config = dict(
    n_head=7,
    vocab_size=32768,
    qk_norm=True,
    steps=11423,
)
MLP neurons of a small language model. Each row is named by its layer, matrix (down: output weights) and neuron, and shows model dimensions 0-95. Each number is 50 + 12 x the weight over its row's rms, rounded and kept within 0 to 99.
A block is one neuron, or neurons of one layer that tend to fire together. After each block is what it responds to, as a language model described it from the Wikipedia text at the highest values.

L6.down272:42 36 58 37 45 49 49 51 46 48 58 70 51 43 42 67 50 59 48 76 35 69 41 45 58 65 52 46 50 66 67 90 46 46 36 45 39 56 47 44 51 55 55 59 37 54 50 39 39 40 52 23 60 40 29 50 54 68 40 39 46 65 45 64 56 76 37 38 45 48 58 54 57 55 61 76 36 61 36 52 63 52 80 55 47 63 84 49 44 57 61 48 45 40 46 41
L6.down968:50 52 37 49 40 61 43 35 31 46 52 21 51 45 55 42 53 46 24 55 68 59 64 65 50 57 64 53 54 38 56 46 55 57 51 40 40 30 36 50 39 63 41 43 50 56 63 44 46 30 51 42 48 34 61 71 71 43 47 58 49 44 42 44 38 47 58 60 35 49 41 42 63 51 58 65 67 65 64 49 89 61 46 73 55 57 41 63 26 26 56 32 61 55 47 51
L6.down1657:46 50 38 46 46 55 52 48 45 44 69 80 47 38 59 47 42 53 75 57 50 69 47 68 35 61 45 52 41 54 47 62 36 48 66 18 25 64 47 55 71 67 71 51 41 53 63 36 55 31 36 38 37 45 47 39 61 78 42 32 72 45 38 50 48 56 51 46 47 58 59 53 46 62 54 35 52 65 53 54 63 65 60 42 42 59 56 43 49 15 54 43 32 52 45 45
L6.down2679:72 50 66 65 46 63 41 33 27 35 43 71 46 64 60 32 44 44 47 60 32 57 78 58 57 55 64 34 43 42 57 77 49 59 27 56 34 72 62 52 48 59 57 37 72 50 49 40 64 44 48 51 41 62 57 40 45 36 41 39 50 66 50 62 48 66 42 53 56 26 53 67 53 65 52 60 23 38 56 56 55 46 53 46 41 31 22 14 63 54 35 48 33 34 44 47
Description: Articles like a and the in sports and event narratives, before the described event or result: a quick kick, a 4–2 series win, the 11th inning.

L2.down2002:27 52 47 33 49 49 36 41 40 78 43 45 23 47 60 43 34 41 39 35 64 41 37 54 67 51 45 53 41 42 53 34 60 21 49 49 55 82 24 45 73 65 54 62 50 49 44 70 39 50 62 47 42 44 66 45 42 63 64 48 66 38 45 58 35 57 42 49 29 64 46 31 46 44 63 37 61 43 53 44 57 43 54 37 47 65 71 58 55 37 55 40 26 64 77 58
Description: Mostly existential "there" and pronoun "it" as clause subjects right before is/was/are, as in "there were", "It is"; weaker hits on other pre-verb tokens and table dates.

L6.down562:69 40 67 50 51 45 37 46 54 43 45 51 50 60 71 48 41 39 52 47 59 71 53 47 62 27 55 53 36 49 43 60 58 54 57 51 55 40 46 65 49 52 48 39 58 41 43 54 51 63 41 58 44 52 63 46 49 35 54 55 32 66 57 41 28 61 48 55 57 35 52 48 40 59 38 70 46 55 61 44 60 44 59 45 41 42 33 49 59 45 28 43 57 60 46 43
L6.down977:51 52 44 42 54 45 56 38 49 53 64 61 40 79 51 65 45 47 35 40 57 52 56 42 51 35 38 30 65 52 45 58 51 61 41 35 29 41 58 64 39 36 59 62 52 69 44 57 61 72 40 43 40 32 64 59 45 58 39 54 49 63 47 29 18 31 69 47 50 37 51 55 58 44 48 46 41 53 52 49 56 71 40 69 58 55 52 45 58 67 44 64 50 56 71 42
L6.down1469:34 58 53 76 41 52 46 33 65 46 47 57 38 62 54 68 61 46 58 54 50 72 58 61 58 42 29 30 49 82 46 47 58 68 60 54 34 44 33 59 53 50 46 48 38 59 69 62 33 26 53 66 43 29 37 54 46 52 45 51 55 77 51 63 52 39 76 39 52 39 41 42 57 54 70 62 48 61 38 47 29 34 55 61 53 48 64 56 62 47 26 38 53 09 44 54
L6.down2101:53 73 49 64 39 51 59 53 61 67 46 61 56 56 65 49 73 37 44 83 47 58 48 43 19 48 47 25 68 42 36 52 73 67 71 37 46 75 30 45 42 55 59 35 78 63 23 62 45 81 62 47 55 43 41 42 67 51 24 51 61 69 60 60 35 52 54 60 55 56 35 79 58 54 41 21 62 50 55 39 48 62 52 39 53 74 39 57 27 38 49 41 63 54 53 57
Description: Mainly existential "there"/"There" right before is/are/was/were, as in "there were 77.6 males"; weaker on modals (may, would, could) and subject words (that, it, they) just before a verb.

L2.down746:53 43 45 27 68 38 41 63 44 55 45 40 37 55 36 99 74 63 44 43 46 53 45 39 55 45 35 51 48 57 74 71 31 70 49 47 53 63 74 53 70 63 48 27 48 62 66 72 64 45 48 51 48 40 26 49 49 56 52 51 51 56 45 50 46 44 39 31 44 60 44 63 26 45 39 47 51 41 42 66 80 36 42 54 59 60 50 47 51 52 62 49 36 35 67 48
Description: Prepositions and first names right before a coming proper noun, mostly places: "located in" Hooghly, "city of" Breaux Bridge, "along" U.S. Hwy, first names like Andy, Matt.

L2.down466:50 57 54 50 47 54 54 45 60 45 54 63 44 44 30 43 44 52 62 41 45 52 30 30 50 53 40 38 35 55 66 63 42 73 32 36 64 61 63 47 35 47 44 32 59 35 44 47 46 51 55 55 51 49 49 45 53 33 50 49 38 61 54 34 58 57 59 29 54 50 48 64 37 52 50 53 46 37 40 63 52 50 79 50 44 30 39 44 38 54 72 56 48 26 25 39
Description: Hyphens inside compound words, names and codes, as in gonadotropin-releasing, open-source, GRAB-3, Al-Hilal; rarely table pipes or LaTeX braces.

L6.down144:56 62 38 25 45 47 55 28 32 41 45 48 59 55 42 46 44 75 62 38 49 72 37 46 42 52 45 58 49 49 62 61 60 64 36 44 33 64 51 33 48 37 40 64 43 59 71 57 59 37 63 55 51 55 41 50 36 62 47 48 66 57 68 20 45 40 52 59 56 49 60 35 46 49 70 49 51 56 45 61 40 49 44 51 56 43 78 55 56 63 33 41 65 57 53 43
L6.down311:56 36 46 53 57 54 42 58 40 38 36 58 80 33 78 58 48 47 23 59 77 40 40 35 67 27 57 34 50 36 65 66 46 60 78 42 40 59 38 53 52 36 63 45 39 65 43 30 49 39 77 48 32 48 51 41 46 36 53 47 50 54 57 58 40 55 58 71 51 55 32 36 37 43 60 52 44 34 44 48 59 33 66 51 54 35 66 34 60 60 47 61 52 39 50 30
L6.down1246:64 47 40 54 37 56 46 44 46 71 59 56 62 66 36 59 49 49 69 53 50 57 56 25 38 43 58 66 41 40 62 32 66 42 65 44 55 62 49 56 40 72 52 35 39 39 41 42 39 64 50 55 26 48 59 61 48 54 32 56 56 53 37 50 40 40 70 16 55 50 28 67 61 49 32 57 43 66 56 47 68 38 58 59 36 44 72 51 35 41 79 31 62 63 62 51
L6.down2502:38 56 43 58 37 40 54 35 48 51 64 37 61 51 52 67 35 55 53 54 78 43 31 55 71 49 49 64 46 61 63 71 37 52 59 33 28 58 43 60 38 33 45 40 36 61 70 42 53 53 48 33 35 52 69 58 29 53 60 52 48 47 42 59 41 69 35 59 39 57 50 45 30 63 33 47 56 38 59 56 67 61 30 36 59 47 54 45 49 45 64 70 51 52 41 77
Description: Tokens just before a figure is due, mostly the table pipe after a vote count ahead of its percentage, plus census-prose "which", "was", "$".

L6.down1989:59 39 39 43 54 29 52 46 52 33 49 54 30 52 44 37 73 73 70 40 30 30 51 36 41 42 38 31 35 74 24 54 54 28 50 50 42 46 48 38 36 29 37 40 41 48 58 40 54 65 42 28 56 60 46 54 50 42 41 64 60 49 47 49 46 37 45 32 31 32 61 42 64 51 42 46 52 61 28 38 59 45 54 45 70 44 40 51 50 67 46 36 66 47 53 57
L6.down2166:60 48 43 41 39 54 60 66 69 48 45 45 44 40 36 50 81 53 53 63 51 54 53 51 47 48 32 53 56 50 39 73 42 49 52 38 52 50 52 65 64 44 36 33 61 56 57 43 71 47 59 40 57 65 72 30 42 37 29 46 59 33 65 65 38 47 49 29 47 28 61 64 56 51 50 40 52 58 61 38 54 67 59 51 47 60 49 51 42 60 35 46 62 41 34 63
L6.down2475:52 45 49 59 54 50 65 47 26 61 49 54 53 51 64 31 47 53 56 60 65 36 44 35 16 55 71 46 68 51 69 52 54 51 69 46 63 37 41 33 69 34 58 50 60 32 40 46 60 45 60 59 51 45 57 51 41 52 39 51 47 39 38 58 52 86 52 54 45 44 44 58 40 38 52 61 69 40 43 51 54 51 79 34 54 45 69 42 55 41 29 59 33 34 37 33
L6.down2536:54 56 22 42 60 39 68 50 43 40 27 64 57 52 59 24 35 57 60 58 49 60 60 56 29 56 45 63 42 59 42 76 52 46 34 56 59 55 55 49 73 76 49 58 52 46 74 64 53 60 40 49 45 37 59 67 60 35 54 31 43 43 45 75 55 46 59 33 56 51 50 68 59 29 48 65 65 70 61 68 37 69 66 44 56 35 49 26 40 43 57 38 51 78 41 68
Description: Final pieces of numbers, or the a, hyphen or comma just before them, in sports and demographic statistics, such as 296 at bats, 10,000 career points, population 8,951.

L2.down311:46 72 44 45 64 51 41 40 68 57 51 22 57 46 36 63 28 64 31 59 59 43 53 54 57 50 25 31 25 49 47 56 55 58 52 54 50 46 67 46 50 63 65 56 20 42 49 54 37 54 50 43 66 49 53 33 46 48 46 62 45 55 48 40 37 53 48 51 40 33 54 42 42 26 48 45 41 62 73 47 46 45 47 55 42 50 54 29 42 51 67 47 55 36 56 43
Description: Pipe or semicolon separators in Wikipedia tables right after a number cell, such as a vote count before a percentage column, or a page count before an ISBN.

L4.down286:44 50 37 41 53 81 63 63 46 35 48 47 72 57 49 44 42 54 38 62 68 39 57 57 70 43 61 70 46 24 37 52 58 57 60 48 47 64 51 46 45 54 36 40 37 58 62 60 50 84 49 47 41 46 52 35 41 62 51 40 45 27 56 66 38 52 41 33 48 65 44 47 46 49 53 52 52 57 67 25 58 61 62 35 39 44 67 43 42 48 65 36 16 37 36 35
L4.down472:64 68 38 57 67 38 58 62 49 41 46 28 30 49 70 48 47 36 48 35 61 57 39 56 44 57 55 48 37 35 52 36 78 84 40 34 53 74 34 75 62 57 53 29 44 40 69 48 49 46 48 58 64 47 73 63 42 54 41 30 59 99 49 40 53 62 38 49 35 69 58 46 40 48 44 48 50 52 54 50 31 68 77 47 47 48 60 37 43 56 59 44 58 35 37 28
L4.down819:43 60 54 53 27 58 56 59 44 46 65 34 47 61 54 40 53 32 40 33 52 52 56 25 58 41 66 47 31 73 37 58 37 64 89 46 55 64 58 51 45 67 41 59 51 54 60 31 53 51 51 56 58 63 58 56 47 71 38 61 69 43 55 30 58 45 76 41 49 41 57 27 52 64 56 42 48 37 54 66 47 61 62 44 39 45 47 38 52 35 53 45 23 40 54 47
L4.down2025:34 48 45 51 51 83 49 64 56 36 33 37 42 55 46 34 63 49 42 56 62 53 73 52 55 40 67 56 43 48 35 56 55 49 54 57 37 46 49 56 28 59 46 16 41 55 74 45 47 42 54 68 34 40 66 61 52 20 44 49 36 57 32 46 63 47 52 28 49 59 48 22 57 63 55 32 78 49 35 59 29 34 38 41 42 72 72 47 47 56 71 38 45 65 47 63
Description: First header cell of Wikipedia tables right before the next pipe, like No. in squad or episode lists, Party, Rk; also verbs like signed, led.

L6.down1431:50 65 70 51 51 51 15 42 50 42 67 53 60 44 49 62 56 47 38 54 47 31 41 37 50 35 33 75 31 55 54 63 35 34 61 34 78 39 55 44 50 22 36 34 32 68 54 51 39 44 57 55 60 66 55 61 44 42 54 67 49 42 65 38 54 50 45 30 47 39 49 43 48 41 43 58 63 24 53 75 61 37 41 48 33 34 27 49 60 52 57 47 26 55 29 43
L6.down1460:57 64 61 50 71 44 54 48 37 68 53 45 55 50 38 51 43 45 46 56 57 46 40 51 54 65 51 49 27 48 49 55 54 40 48 71 39 50 40 23 40 52 71 60 48 43 47 42 37 35 50 53 53 48 49 35 45 71 38 44 42 51 45 73 48 43 58 51 80 45 43 51 41 40 38 59 63 61 60 44 58 65 59 49 48 43 60 70 57 50 42 43 46 59 43 40
L6.down2036:53 64 57 44 56 56 31 37 42 54 39 50 46 38 59 53 37 63 45 55 66 42 67 47 67 31 58 54 77 72 53 54 61 48 50 63 43 56 41 28 41 39 21 72 54 42 58 35 39 33 60 60 48 57 33 38 48 44 41 62 30 47 42 66 46 19 47 52 55 44 29 56 56 61 32 26 45 48 49 65 31 43 54 49 33 72 55 70 55 32 50 56 41 35 42 47
L6.down2622:60 63 36 40 52 42 54 54 61 47 43 59 65 69 48 42 58 66 40 67 53 58 40 62 49 45 41 71 46 20 53 47 24 42 72 40 49 64 39 44 38 53 31 51 47 54 59 45 51 45 69 56 65 64 45 50 70 51 52 48 28 49 31 64 51 60 51 63 46 44 23 55 64 61 55 43 35 35 62 61 39 33 69 48 50 69 49 36 71 40 39 44 43 35 59 32
Description: Mostly the slash between degree-minute-second coordinates and their decimal form (…″W / 30.97°); weaker on passive participles like ordered, assisted, frozen.

L4.down471:39 57 46 40 34 64 55 61 04 48 56 52 44 52 38 47 50 55 43 43 52 53 62 69 52 44 50 50 48 52 43 56 33 62 59 34 37 50 56 51 57 48 59 60 40 55 43 29 36 61 47 59 38 28 37 62 37 40 74 40 69 57 47 52 55 64 55 58 31 43 47 67 23 38 55 58 38 37 37 58 52 26 59 45 68 38 46 49 32 45 33 58 62 51 54 60
L4.down516:50 47 50 35 38 50 43 48 42 60 46 34 45 32 44 56 55 41 72 46 65 51 72 57 59 46 62 40 54 46 30 72 51 40 41 22 19 50 78 53 55 28 44 46 47 63 59 56 74 65 38 48 45 47 56 56 39 36 76 59 45 46 52 54 59 57 48 66 38 57 31 55 58 47 51 69 26 56 52 48 52 60 56 66 37 53 33 44 38 59 35 37 48 69 37 47
L4.down1385:57 54 33 60 62 62 57 55 57 67 28 43 67 78 45 39 54 40 40 53 57 32 55 32 50 36 32 41 45 71 54 49 40 69 61 65 33 45 84 60 43 50 45 47 47 54 55 40 77 62 55 57 57 41 41 57 50 58 59 56 41 38 61 49 39 52 52 57 45 46 65 51 53 44 24 45 40 49 47 45 56 39 56 54 72 41 41 56 55 61 56 43 38 56 49 42
L4.down2202:48 44 51 51 25 62 44 34 64 63 49 43 41 44 48 63 51 50 39 56 63 65 26 72 47 52 61 58 37 49 50 49 54 46 69 51 38 48 47 45 36 72 50 64 34 63 55 25 62 71 33 41 66 45 37 45 42 48 50 53 60 64 43 58 54 46 50 40 43 46 29 55 60 66 83 44 44 45 52 51 53 60 56 54 74 52 56 56 49 55 26 48 55 43 47 61
Description: Words introducing a sports achievement, mostly "won", "winning", and "to" after "led", as in "won the final" or "led the Predators to", plus scattered match scores, goal minutes and election vote tables.

L6.down1008:83 43 39 52 50 46 72 48 36 45 51 45 53 46 49 23 52 44 42 47 38 40 57 56 48 42 30 71 43 44 38 38 30 58 29 36 40 69 54 49 54 48 48 30 24 41 52 40 38 52 54 49 43 51 73 60 27 49 57 62 40 42 40 57 64 52 64 63 60 32 58 58 71 49 54 73 51 52 53 44 51 47 53 36 46 31 24 46 44 59 58 54 10 52 48 64
L6.down2253:33 41 39 27 48 61 57 65 49 44 81 41 30 50 61 56 48 45 32 44 32 46 49 44 58 52 59 56 53 60 60 56 33 68 36 32 48 48 49 66 58 39 55 51 43 61 25 48 53 44 34 48 58 42 86 34 53 28 69 24 35 42 27 48 62 60 78 68 40 50 53 54 42 42 41 31 52 66 38 60 44 48 50 45 67 48 31 38 32 39 58 45 53 67 29 48
L6.down2254:62 47 37 66 55 50 47 45 62 50 22 51 47 76 50 46 39 52 51 55 53 64 67 39 49 48 31 42 64 61 26 61 55 79 52 62 62 43 51 58 71 37 49 48 51 85 22 63 67 56 55 48 45 52 55 66 31 54 43 55 45 54 48 60 52 68 42 71 57 56 34 53 46 65 46 36 40 66 45 51 50 45 34 47 54 52 35 47 59 51 32 66 51 57 69 51
L6.down2568:36 33 55 71 47 47 56 44 44 30 56 59 55 50 49 44 58 53 62 56 56 52 61 58 29 56 35 58 58 53 71 40 66 46 41 48 36 50 56 28 49 56 20 71 65 60 45 59 41 37 48 36 61 73 42 49 70 41 52 52 29 52 43 61 43 46 60 40 46 65 36 48 48 38 50 11 45 67 56 61 52 57 67 39 55 48 67 54 50 64 60 29 53 41 30 37
Description: Hyphens joining the halves of compound modifiers such as present-day, high-tech, open-air, ray-finned; also first parts like high, long, pre.

L4.down418:44 43 58 53 60 63 54 45 59 40 46 80 54 45 37 44 39 34 47 59 50 63 71 50 43 52 56 30 66 46 69 64 36 61 27 47 77 58 46 54 69 68 70 60 46 45 51 25 53 45 32 51 50 52 52 77 59 27 47 47 37 63 46 39 61 68 67 50 59 53 37 43 68 43 40 62 65 49 45 83 34 51 47 39 32 23 28 26 56 39 65 28 43 35 17 38
L4.down784:55 33 52 52 67 49 52 40 56 46 50 48 27 45 65 48 42 83 69 58 52 46 56 53 51 52 64 61 67 50 51 45 49 59 40 34 69 58 40 79 46 29 57 38 52 46 52 46 50 50 52 58 48 72 63 53 42 29 55 45 38 31 44 54 53 48 61 47 58 63 60 42 41 48 55 79 35 64 41 38 41 48 41 53 37 37 57 63 50 68 87 41 70 31 50 54
L4.down903:67 65 45 63 46 39 37 43 73 37 74 66 27 45 42 32 60 56 32 53 47 46 42 43 51 44 35 60 48 69 64 45 48 66 43 54 66 53 40 35 47 29 50 40 56 69 56 65 50 63 57 56 55 69 48 67 43 40 52 59 41 47 54 48 47 45 42 44 57 59 50 44 55 55 65 60 49 40 47 57 51 65 52 44 59 31 61 44 46 51 53 50 39 34 29 52
L4.down1740:51 42 47 45 47 60 49 53 34 36 57 48 59 46 65 49 53 42 59 46 56 73 64 56 43 46 58 38 47 50 53 48 62 71 42 51 52 46 73 35 47 65 59 62 53 38 49 44 41 51 53 73 57 49 48 52 38 39 64 49 51 45 63 49 72 42 76 51 45 44 62 51 58 32 40 31 31 52 57 62 41 56 63 49 44 48 43 41 57 60 58 60 35 30 12 48
Description: Hyphens inside compound modifiers, mostly after a number or letter, as in B-side, 16-track, 22-fret, 8-bit, Warmian-Masurian.

L4.down730:39 60 57 60 68 50 55 55 48 39 28 42 63 62 41 53 47 36 41 55 33 36 41 53 41 49 43 39 74 21 41 41 58 46 45 44 50 50 60 49 62 50 41 36 45 67 42 45 56 27 50 40 78 65 66 51 62 48 58 40 67 41 25 69 48 49 74 48 45 39 63 71 31 60 56 57 52 76 34 56 51 52 41 63 57 63 38 46 59 60 27 52 32 32 46 57
L4.down895:49 57 66 79 63 44 45 48 50 50 54 41 57 59 33 38 61 28 63 58 48 33 37 48 54 44 41 51 29 63 49 60 49 53 41 49 68 56 37 24 39 62 39 79 68 44 54 55 37 59 46 42 72 74 42 54 54 43 46 36 37 73 63 44 52 58 37 54 54 49 44 44 40 57 57 71 38 65 67 26 45 55 47 49 47 41 57 42 42 59 51 73 44 49 49 51
L4.down2276:41 34 61 57 52 41 43 48 55 56 49 45 53 65 20 64 48 15 40 30 69 24 83 61 45 26 42 39 52 43 45 51 41 56 42 47 66 47 62 54 29 49 45 54 48 30 72 62 47 49 46 49 58 61 40 69 41 58 72 40 53 22 61 47 70 42 68 36 65 50 56 32 56 36 50 40 64 52 57 40 47 43 71 67 26 41 68 52 47 48 52 30 39 65 69 59
L4.down2278:53 32 33 49 49 34 62 53 43 51 48 55 40 67 68 35 41 34 34 45 41 58 59 57 52 31 52 48 67 57 45 46 58 43 43 29 47 42 27 56 55 51 63 48 62 55 33 44 54 46 66 64 72 41 57 51 50 38 32 55 50 44 35 49 32 48 32 46 68 68 73 44 61 62 46 36 49 39 57 54 43 54 66 62 60 53 53 56 27 48 51 56 53 70 44 49
Description: Tokens just before a figure in tables and statistics, such as table pipes before vote percentages, N in coordinates, "was" in "size was 2.45"; also mid-word pieces (juni-or, cath-ed-rals).

L2.down1282:33 63 63 59 35 56 66 43 61 31 45 48 56 56 63 50 45 83 45 36 52 67 36 47 47 62 53 50 37 43 79 44 28 58 34 37 48 64 53 25 57 56 52 58 75 40 40 48 37 52 46 35 31 71 58 41 58 44 42 41 63 51 28 49 60 35 49 54 41 44 36 37 48 38 25 47 63 53 47 62 19 53 50 40 50 56 44 52 16 44 56 45 49 45 58 60
Description: The slash between degree-minute-second and decimal coordinates (…W / 46.60…); weaker on "National" in organization names and scattered mid-word pieces.

L4.down254:38 56 47 54 39 18 44 58 65 54 19 70 75 60 56 47 37 64 32 40 48 34 53 53 56 34 67 64 42 58 44 55 58 54 49 37 63 49 52 52 52 58 71 37 73 55 43 17 65 62 53 39 64 38 42 41 58 50 41 43 56 50 64 52 36 52 60 61 57 40 58 53 63 62 60 51 60 56 53 51 61 57 41 35 46 66 63 54 68 50 76 38 42 64 59 56
L4.down1134:45 55 54 59 24 37 55 45 37 56 37 69 47 51 54 67 45 45 56 43 62 46 40 48 42 60 81 57 45 40 53 66 67 40 58 71 35 38 51 43 74 48 52 47 60 30 40 62 63 69 57 43 19 37 72 56 52 77 36 32 60 40 51 26 50 79 49 41 65 64 36 33 59 52 53 42 57 56 52 44 36 27 54 43 68 51 68 24 54 76 29 59 49 53 51 58
L4.down1283:44 85 48 48 55 44 52 26 62 56 58 67 49 53 60 81 51 53 74 55 50 55 51 37 40 78 67 41 49 59 53 58 55 40 36 57 46 55 56 53 55 65 61 46 55 56 55 22 42 36 30 34 37 70 61 31 53 58 55 43 54 42 48 57 44 43 69 25 40 38 48 62 56 72 49 51 52 45 43 69 83 14 38 36 39 50 55 56 57 38 61 36 51 46 72 53
L4.down2578:42 54 65 39 71 64 55 34 39 55 42 64 58 51 44 73 71 51 50 57 65 58 49 40 57 56 53 55 49 55 45 47 45 51 34 58 35 44 50 53 52 53 33 69 53 59 40 23 53 70 63 38 50 51 44 35 47 62 58 60 53 40 62 47 54 59 44 46 71 48 54 65 58 46 57 45 28 42 43 46 69 55 49 69 62 38 44 40 62 66 51 59 54 42 61 61
Description: Prepositions like in, of, at, near just before a place name, after an institution or event noun: "School in Inglewood", "city of Shusha", "near Łódź".

L4.down846:43 43 50 68 39 35 50 61 44 55 24 66 65 67 55 56 35 68 49 45 54 36 36 27 45 41 42 49 37 53 69 31 47 37 40 49 55 34 58 49 40 41 38 30 51 37 63 66 45 50 19 59 58 58 48 68 39 67 59 41 43 53 28 45 26 58 46 56 53 59 44 50 41 59 39 41 37 53 25 38 48 70 54 46 50 51 32 51 39 47 45 46 48 70 44 41
L4.down1332:47 73 55 68 36 52 41 38 51 62 56 50 60 36 47 49 36 76 47 48 50 25 37 57 54 60 73 35 33 37 44 48 33 36 28 38 43 36 43 40 36 12 54 70 22 64 26 64 47 48 51 53 42 70 48 70 40 63 62 48 47 47 42 36 44 46 70 38 28 57 54 38 69 44 55 61 60 51 59 34 39 18 47 58 40 39 47 73 49 29 60 44 59 53 75 32
L4.down1593:32 29 61 59 50 32 34 61 32 45 57 42 63 47 47 57 58 48 53 46 69 65 24 37 32 52 52 43 61 44 58 51 45 69 48 57 53 57 47 53 44 50 47 54 55 48 54 41 54 28 37 41 44 47 56 65 44 51 50 39 62 37 47 46 68 54 61 57 55 25 54 58 33 49 53 72 56 50 38 19 44 46 50 59 54 49 60 47 57 33 57 50 39 63 53 42
L4.down1871:85 47 31 59 29 44 41 38 48 55 53 53 63 48 58 50 60 77 59 34 51 35 56 43 62 43 42 53 58 33 69 50 48 37 61 36 77 49 50 50 40 21 43 36 48 41 53 53 39 40 20 43 64 53 35 37 44 54 59 60 39 47 60 48 40 44 36 43 47 69 55 47 56 55 32 47 37 50 25 43 40 36 41 46 49 46 41 35 55 44 60 48 48 62 56 45
Description: The slash between degree-minute-second coordinates and decimal coordinates in Wikipedia location data, as in 88°20′28″E / 22.667°; weaker on table pipes and scattered function words.

L6.down475:74 44 53 63 53 47 60 61 52 61 32 41 62 62 55 88 54 35 42 32 70 32 42 38 25 48 54 67 52 66 34 52 55 63 71 41 57 50 46 48 73 59 44 30 40 55 67 43 44 36 42 53 73 66 82 48 70 45 34 42 48 33 40 51 57 36 37 50 58 36 28 39 62 56 57 35 46 42 40 55 70 45 48 64 63 45 62 47 62 38 46 42 65 62 54 55
L6.down758:60 46 59 60 36 58 42 59 60 30 74 50 50 79 61 79 55 54 47 38 55 37 33 42 28 38 37 45 64 50 43 60 52 68 64 47 73 39 69 50 58 45 62 62 57 45 71 53 69 58 42 52 58 45 50 52 42 38 37 34 57 42 51 77 26 33 36 59 40 50 42 43 52 57 52 43 37 56 58 68 93 63 46 49 46 34 51 53 48 45 53 49 59 54 68 50
L6.down1007:55 41 61 48 63 38 61 62 52 59 52 44 52 58 51 99 42 68 49 56 37 66 23 61 41 63 67 64 55 49 73 80 54 51 59 29 42 50 34 45 53 52 44 47 44 70 59 48 54 47 67 48 70 42 57 71 55 59 65 29 61 58 30 54 48 65 41 56 46 70 52 61 41 58 55 46 48 51 54 49 90 35 23 40 60 45 81 52 40 23 55 53 64 51 51 57
L6.down1476:31 47 64 56 52 63 47 57 60 73 55 50 70 61 49 86 45 40 27 55 48 52 31 65 47 61 53 68 48 39 81 57 56 60 47 44 57 51 66 47 36 56 48 32 47 26 43 72 49 48 37 60 49 59 37 48 62 64 56 41 51 39 32 51 58 89 27 48 51 33 40 51 35 43 31 61 57 73 60 59 81 26 54 58 35 55 50 38 23 52 47 59 73 49 50 39
Description: Connecting tokens right before a proper noun starts, mostly place names but also surnames: prepositions (Battle of, near, at, in), separators (|, /, hyphen), and the final piece of a first name.

L2.down1211:58 47 64 60 32 61 44 50 51 53 50 41 47 36 61 67 13 49 54 41 32 57 42 65 49 71 44 46 70 40 57 67 52 41 39 41 35 58 28 73 46 43 64 64 48 53 53 48 27 54 65 60 46 46 37 69 28 50 60 51 48 54 38 57 49 41 41 42 40 44 60 42 39 63 50 46 40 69 50 43 71 30 72 52 53 50 49 42 43 54 60 41 62 42 69 53
Description: Mostly "the" or "of" inside prepositional phrases, predicting a part or position noun next: the end, the bottom of, the center of.

L4.down223:41 52 59 43 55 46 40 48 31 66 54 65 50 53 41 66 58 45 32 49 52 46 55 55 65 47 61 40 75 37 77 63 62 44 47 47 39 68 28 45 65 42 57 61 58 52 60 40 64 34 56 69 47 39 56 38 35 51 31 62 70 48 52 52 46 59 70 58 57 64 57 55 50 68 64 46 59 55 50 30 57 50 58 79 50 48 61 54 46 59 64 55 41 47 62 25
L4.down1236:55 57 38 35 48 52 58 64 86 51 36 50 38 31 41 61 31 43 40 59 57 81 66 67 73 59 33 68 44 35 54 25 59 39 43 55 51 44 66 67 58 37 43 17 42 68 39 56 69 27 48 69 64 49 52 62 41 50 48 35 69 58 58 57 60 71 42 49 47 40 32 27 53 57 64 39 37 54 42 41 28 49 55 77 43 55 64 42 51 40 55 30 35 68 50 69
L4.down1774:47 59 49 45 56 55 35 56 47 66 57 83 61 33 54 48 39 64 39 62 57 53 75 50 36 55 54 72 60 17 43 54 43 41 60 34 44 65 49 36 61 63 59 37 55 56 58 57 46 60 54 69 64 57 53 36 53 50 66 61 58 51 59 58 39 34 49 58 60 48 57 43 59 41 46 63 69 56 26 49 32 75 40 56 42 80 46 56 53 62 53 62 29 40 52 74
L4.down1884:40 60 55 48 28 36 55 49 45 54 54 52 46 19 55 45 47 63 46 60 63 28 56 55 49 49 59 44 53 46 78 77 32 60 50 34 70 60 20 37 48 71 47 30 36 25 72 58 59 60 63 81 68 38 63 50 43 36 61 52 37 32 55 36 36 67 50 56 55 65 61 53 57 55 51 31 57 40 43 42 44 53 44 50 34 59 58 81 31 56 62 51 65 32 58 63
Description: Fires on words or punctuation that begin a new clause, e.g. which, where, how, until, as, There, and sentence-ending periods or colons.

L2.down606:37 47 46 67 43 50 36 73 49 58 57 47 64 49 44 42 49 39 61 56 31 34 59 61 60 46 57 40 36 47 45 69 26 50 59 38 38 57 50 34 43 42 46 79 47 55 72 52 73 39 53 46 69 65 46 58 49 69 69 62 47 36 50 54 36 54 42 42 36 57 32 52 37 40 46 42 44 49 39 40 65 36 60 41 46 41 35 47 59 47 47 38 56 71 56 37
Description: Verbs and prepositions that introduce a person's feats or statistics in sports biographies, like posted, compiled, with (six touchdowns), career; also occupation words in lists.